Weights of a small GPT-style language model, trained from scratch on English Wikipedia.
Architecture: LayerNorm before each block, no position embeddings, biases, tied embeddings, ALiBi.
MLP neurons of a small language model. Each row is named by its layer, matrix (down: output weights) and neuron, and shows model dimensions 80-271. Each number is 128 + 24 x the weight over its row's rms, rounded and kept within 0 to 255. Numbers have three digits each.
After each neuron's rows, "raises" lists the tokens whose logits its output raises most directly, leaving later layers aside.

L12.down1710:117143096121136107115129116139136113109072068178158112134124124106152148137139133090119123127122141119170190125105111119149084136119135168137146095109112121111166065124113145076104160128113116105149097168155074162144138154137148126121119117104130100151133160125132099125147156151098133170131127136137147153149149145129096145154163157133087128145172138113123143110185109110155088116097143159141124123089114137141130143178082130106127122129134138115124116130120173120150092100138159113126123132128138123160119096110106118145132147124134115114082141120115130120158116128109116157
raises: " and", ",", " &", " /", " or"

L12.down1756:142131129132126161138172090118125107168101099153158154133136132141149102138143163138129140112143132126154100132139133117181102135108123170129083126162160124149143151160127131167140114157125121159147119095186120088092140188109140138107138104128117097113096125145120107123143088126130141133134130113137120135106124183157165141173150095090108095121098143092134188145104149149138146150132131120126096126097089152147091071168158101151126131131139151150125125140127163137166121101137117116169092126143162095120111084101098178135150140158107150086125103104135126133108137136147148149
raises: " November", " October", " January", " February", " September"

L12.down1476:158151088118161096110181132124162112142155147113149130136109128151115125160108117149116112174097116153092149122164111130147159156128108112158166091166115141117143176134140085156157111111099130092121138160131139147137148154132147139093106130167102125130110134180103123124163111116127121133146094109111103108130154109110181135111131117161138117092122102101131088113143127077151126127133126081112156132148170094139095161115120114118127168109122146112116124124148094151121171142133120147170128138133172093130172133069149134157152101133100131147149124125146145144123145158121167145
raises: " the", " a", " in", " on", " with"

L12.down1876:100164142119119131117141114132084159124183123104101132112133123125163177104110120107122141117124144092182134157119118109112135190142158161086116134105145132136133117145142110152125131115160110143117135140126120109121108110140152177115095105120148111134122107126148127095121126100067120124139126089156110107077116118131147162118122143119133137122139109156159078124146144152119184155112125179128142106165110127097115138123104075085099123103109175110167091169085120145134117136148135154090161135117121081096140144129141120113159089114109150156134143158119155096116105126128096134
raises: " (", " (\"", "(", ")(", " formed"

L12.down1774:141153147129139138151105093071139129131148189129114131116109120117112159189137132090107139054114072141086137116088145155119190135128131153128143128145135119109127149138120107165110119125167122158139145117154075111136138145091125168167092164147110145128123111121088169106116111133145159128132145128087125119145115146103143143116145161164139123150151160133118137157096137116116091136135131081137118172117105123152118147119098115153133115134067104142143123115115081132125119093154200151097136146083158134146132140140136071166111117160164164090107161118148071093156147088165137138
raises: ".", ".)", ".,", ".\"", ".”"

L12.down2054:111101118094154170135161147110145129103109118112157172143124116155097126128126092116151103092103136184113154136127126147148155124146109107163149118206098116105134157069141121137105112157162153144118115102112108102103119133060093149171110087148090113108104108097143190146088109133133137166144115128146120116112137075111130144097113161155136156179151143138148120144126139113091146126137110100158097144108127116152145113150119103129112122100130081127122084148123081129133063158122131162161120108106151143128126114122135124169116130110115108106124179141153065112129134125185153124
raises: ".", ".\"", "\".", "\n", ".”"

L12.down1575:173127147121164123147114127165112098118135142108163156122144113099087081172127135107081098193161104135121132087143141155150145158154178096118133146117120150116125119116094129104115093143132139122155106124110085061100135125107092111173156135147130123102140112110103144115157151185122135084154123120120127105106166118138135092104136129158150133142114140097183120080081101106096104123152150111116102151119135154145098164090102142151142140156101105114121152119139104114101136104152160128132129130114196147104142140146129157156080169119145126083149135177136156140177127120146100136
raises: ".", " structures", ".)", ".\"", " functions"

L12.down1443:144127146121102073152148146194173120134133148141132100100160105117077100110115106101132133153124104143105135124145120124110133116127139124112107130094087118123128105121179157135132144123101138104101095146153113112126137131123153139097130124136151133143128120155116144155107121113097075092099164125125109109154115155132087108076139179103111128175147109145095153122100133089106168104142069105115146141125158158138130159136146124124161133075173118120168080141097073137163175110157123164119106133100148169127158184133103144131145119147125142144169116126093139143139115065090170135
raises: " his", " the", " most", " a", " all"

L12.down797:147191139168132090152112107130181150070161117110129112131119100146139184188135122120089165118151165126144124102159067114121142138144098133150150118167106118193132131084153176109091064179139093135086094131106084151135118129186087117101122150125101135109115131109143121123104141111088106134119134124126126174141108139169125130083137151175144147149111122154146117137137161138178100118160103138096137097144142146101124123103120112124115144121151153096118166156120137152140135141134121127114099154107137120108138189105142120103110142155172149105165090147150121101117145128148132127
raises: " to", " losing", " producing", " earning", " claiming"

L12.down1861:121114152141130136126114100120116086124017122136098118135086131146164139128117147138129118136125148127115128136130128122129122136124109103141125114125106101113167090104127081119136144153134127120129150152127120138255117138140143168142125165153101124109112143131125156142134119125137121098093122129095149102133136146093116124126100137137125119111149115113154177126133136108122142114116129143128112158125138122130134148138078119102132102116133124163146164112124088092146139147106168104148118142115114129122128141134129108113159141117182094107132101123143141119163168126132094158
raises: ",", " |", ".", "0", "A"

L12.down1372:155094121128177112155107117120151126106069120076147118123152100161147146155100132125115181089140098116145136128109112107161095148172100121151078121165097120130143134108093112132131145123128100165126194154119080131162133104112092161129120128121132139136106127123163092149127154172118142099132118127116126138166125103140129134139183144130127116074118142123165166089128191151133149157145134152133144098149141110153137136156097143139107125152116078212105148120131097107175131117099097097107152162077120107143119171121100129133122127128157157075123156167153143129101140098132155167
raises: ",", "!,", ".,", ".", " jobs"

L12.down1490:139121168124152111116119114090149133143062121142149113098150137126126123133105158102124164113155102125086162134121157137110080149128098162139118117108100102162114124136149125142124156153153111122124152147111148155255149139122116151143097158111153103107109145141134156180147136126147124132116130107097146112123156136086121120115117117158131158069134093138084155147144133133151165116154133156098124131118134137151149147126110108107145118086131137180160146136111120110101119156127179144139116136104154145148185143137124097140130115114159097100135169128143138119135146179136118135
raises: "D", "A", "F", "P", "E"

L12.down1202:163120109102107124149133144117107101160117146126134154129135106169128168142160106101147082154116127131105136122098094116125108096145175071184152129137152106121179139135148125164163157135129089112087096164165129161140155136108121140128139183151124160119127147127089123124107102156126130099146145141138134110101144150123123112160152132106119114173143113113105112147144166129154146135148113131160105137148121136131111111151132110145093139132128126137112115139130117130141171104102140137151095094119118117145108140122124176175158160154154135144139147097153156127166165151171126127
raises: " March", " September", " February", " August", " April"

L12.down2283:121137131153140142129116166122140185113082118094119140138078140106124141104136120136161098162124116148096109145147128108141154136113126147118140165150128105189086133139124105113150125120127086099153139108101138153180093141156173121213104155131113123166108080176141123146117143099162146167102080122079134097102138140107128117140126124151128125124088147147130079185101124158122067108135091142150144103139141122101111107100117147152136130126127113156141102144165106089123090195090125116110098125124145185153155138149142147127149139139118103140139116111105137112152114103088127189
raises: "uts", "ud", "ade", "uda", "ude"

L12.down1686:143163135108113122137123108132119173091011126107133117103144090109148121121096124092085124141114092123161148138143118123113138131160135104129140134181152148130123148127103134135134143128115107120132108105134104098129148154133133141129107149142121145153136131120097150127123108163102129176131134149152130118114119110151147134131147149142145125171172142115172186148117131117144125120147160117134163118114143122151127162132108105131110131148094124103121128152092151152125120137145154160154141112116113132107129110124124090151128118134089136110140133100098123099170139099191143128
raises: ".", ".\"", "\".", ".)", "A"

L12.down697:141120094132104110157122112114122126120101096133100139097129104116124120130139126088143134122152133102105144129109137118135144074133168162148118091132093137133118141089114110114107113172123147120163130146107147149109123140122156131128109129124142148099112153103105090142157125182122154112122072143152159123127118101109148190131137122129091120110127137137115080118132130109107146130151137132113130111085139115109155149138124138112142141141137115164108126155132134121145125129112172107125096099106126127151087084136120107075130138108150119113106142137124093146122177147133142130
raises: ",", " and", ".,", " &", "!,"

L12.down973:165139161083135143157133149147127129100107107132143110142104121085117137139086133135128143134134118138127154117141147152130115133133096114102103142155141132124112076152152123108143112133117103131143122119110114116175122114111144141125135151102154113120144124113085141112102156158183169107168147135152155113117147128120110107135125119120145122128137137181088173088128115111141197124138162071164116122107117144117146109132094135182137183127126144132112116122151158123145117154135109142137124113116128129116136095125156149142156144139169096114141199115079125153126104156097128130
raises: " out", " down", " home", " up", " away"

L12.down979:169162160077111135126138121105133121152079160112122117130109118158159088174095125148129124162102110108096142120103146141133156110115098087155138139114143141151143049131099128075140118119118173113154149182122142138112122148144128128125105146151107131166116153110086128178131123097109145142120111099108144142137182141144103103151116107127173193138109134147151172147111136100132116111086189136162102108099168143132081150177139147123177115136156134121109136142153136150114113129161130072173102153111110109129132137083095101167137115147134116121125119159126133108123109136120125098
raises: " and", " but", " or", " order", " though"

L12.down2121:126087108139101110113168137166121083144122125110141126110116085123127115144146133101158091152104121151175131109117121141133134131120134132123099100132117116104121090132120109160129122119146135149138149179114130161113149119150144131121133092106115115080129166117115116143129131126096147106188101133183157129133174166104117117124138123098112123064103157144119116118162120104148121091086133142136146058127118102130141171160124165103116102134172139158123111118091160080151143108138144104068098138119119075142125165122126132127155163105140137144158131140168118164155105139109147139
raises: ",", " and", "!,", " &", " or"

L12.down519:126174092144177137093119148121153126163067137139123172124114135080174112091142126127142134122121150143136135140111150117150087063118126141172118100102155148143149182103120128167134094099137154133101151115153114134195140163129129129112101127148134162145190117144115123134181132122139098176115139131131109080102160143102111129126100121133091159137104124095113079133119080106127134110111137135108109132109136119137092135132135090132108120121113163140115122129136103142099119120133159110128133107093112120096147131107157157106151136105123105136141146158124150153158124109118079137
raises: "ae", "un", "uk", "oon", "ong"

L12.down1779:145113115091137136148112098106117145112111155155111120104127145136118121162118144098129134111122075126104121148100165131129170149125117117116145161129149139114111142115106149115098141137109154147143126128132116109168130143136095089142111136152144185127122133132146172076112125162112155133100085146132137072127111100121127132125170158131114131183141106141152093114116166111171141116109164108155122162100128112121118150132162093156129140153085096079133130101115117098096125144157149152159140114111157151097138118114129125188120116133125191104106150134118093053155097112165102145
raises: ".", ".”", ".\"", "}.", "Members"

L12.down178:138157112110097137160143101081099083115075155105116126107071167105148110145164175141146109119101143107126111141097096141139172133106132130081121117134140105120104096165145148139103140119139127107117134144116133115135150116183132125115124121110132151122106097078091134093146168072093114152147130137135102094147157128135149113136151108141122116124113086139139095134113162124102156113144162159149166077116154122154123178161107121114109145098141092145100133112123132116126129125146170129135133157147113167094106104123114140120159150099187154134104159113167121137195151142130129133
raises: " and", " &", "if", " (\"", " or"

L12.down2495:130135095121117131175119139146131112080211136117130101128117174125106130137067101113124107130131152168137184123129134117143132149116091128112119131110141106189153108120122133131097125137142142137143124112106102116101147129120121123136139113126108142147152163172119110141175149143155133130152103125129158160122132111146119110129140154117152121142155146096125129127155139133124123131124150128148106130084165109080148129103112110156105150121106135133120129103105119115140092134149123171123118113128115134125088094100133134123176123171153159123132125127164173148132120140142145143
raises: " onto", " into", " down", " up", " until"

L12.down1239:203114182142123123098108126121104134114145129133125115150137163145138136129083122142139113138120141126098144131106151160085119088135101110134106144124149149095147122112102153137115166147105125173154088136136118160144153090114103114151117070147090120116116141162105115123095110108088131105124139142110126126122129115083109161157115131162092150121143111140103102107107124161102128168084122124131126203130168138113159167090161117187169112112135137117115170094098150125150091185133126122141168092124134138130169123137157115129154158105109114154126117136136115146119131144122124161
raises: " families", " family", " community", " state", " bond"

L12.down582:160149152151162115147139138141081120176021134129159132118168116141124146158100135126143161123148107113111121121125141117124115138129082109152168129144112171141131144107115118148101121134153113140152128160117130116226126126125106109137145137126139129110155121132149143157141131143167129112125131109130149125119148133083129112124123123132095113095138125103166134098104175155114114132119098103149139141159126131157104141124121127128108139135140128161136153119115088136098129123098172114115152112104154126134148180105128108131108142106143120069159086158121151124134172147154130146
raises: "'", ",", ".", "',", "]"

L12.down1600:140105169108100091148107086128169149174071117158162123120131100105116124088103102097158133123105138094116163148152123129114145153149168092140157136102122126119133141140147099133107135098160133144122142129127124130178094159119134105130112137130152191109091117146139145160138124121081114110176142148140123094089138129134166127140160113126095139160084118128154168108132089110123155125111075187136163123173159123131084165127104113120154136097099113171149132123136149111065181128113106158131140138150117102114156127129127122142155080132109166110145119141098107150152100124131102145
raises: "F", "E", "D", "N", "Con"

L12.down2141:105144173120140114085110105081135138128057105128135143151135112140095163091106134125129117168158120123152162130127148124104125156120127167138131084119151110164132135183145091142121127169154107120145100151128134163191142116106082171109124142127164103132141087147092157082143152139147139133160121111119159118097141124160125116104118152157128155090124128109079181158155098153121107121139061100147165135113130124130072135141066127135110152121143146123139116104111144133138130161143155125123077130129115148136106120132133103114132091117123111098146130125136112140124155121135119182
raises: "R", "Q", "F", "N", "D"

L12.down1989:127125164096147132129137136135148144116141127149134111090133124113110141165098140118133144088111107177100192111098146116095187139146113105115127098087120136104149116122150087119108092174139110128127121135103145119160155087136114159143109199121101126168142119121143150107149072147092127118091137150129141121101121127128145130136157154122145144144181149167135135120094152141071114117086134109141139156142122111137149136132120134103120146126123134124152120130114112116113142140085141139137167175167133171117136137135098100139146126121131144105137120104093146114107175118157126122
raises: ".", ";", "\n", ");", " –"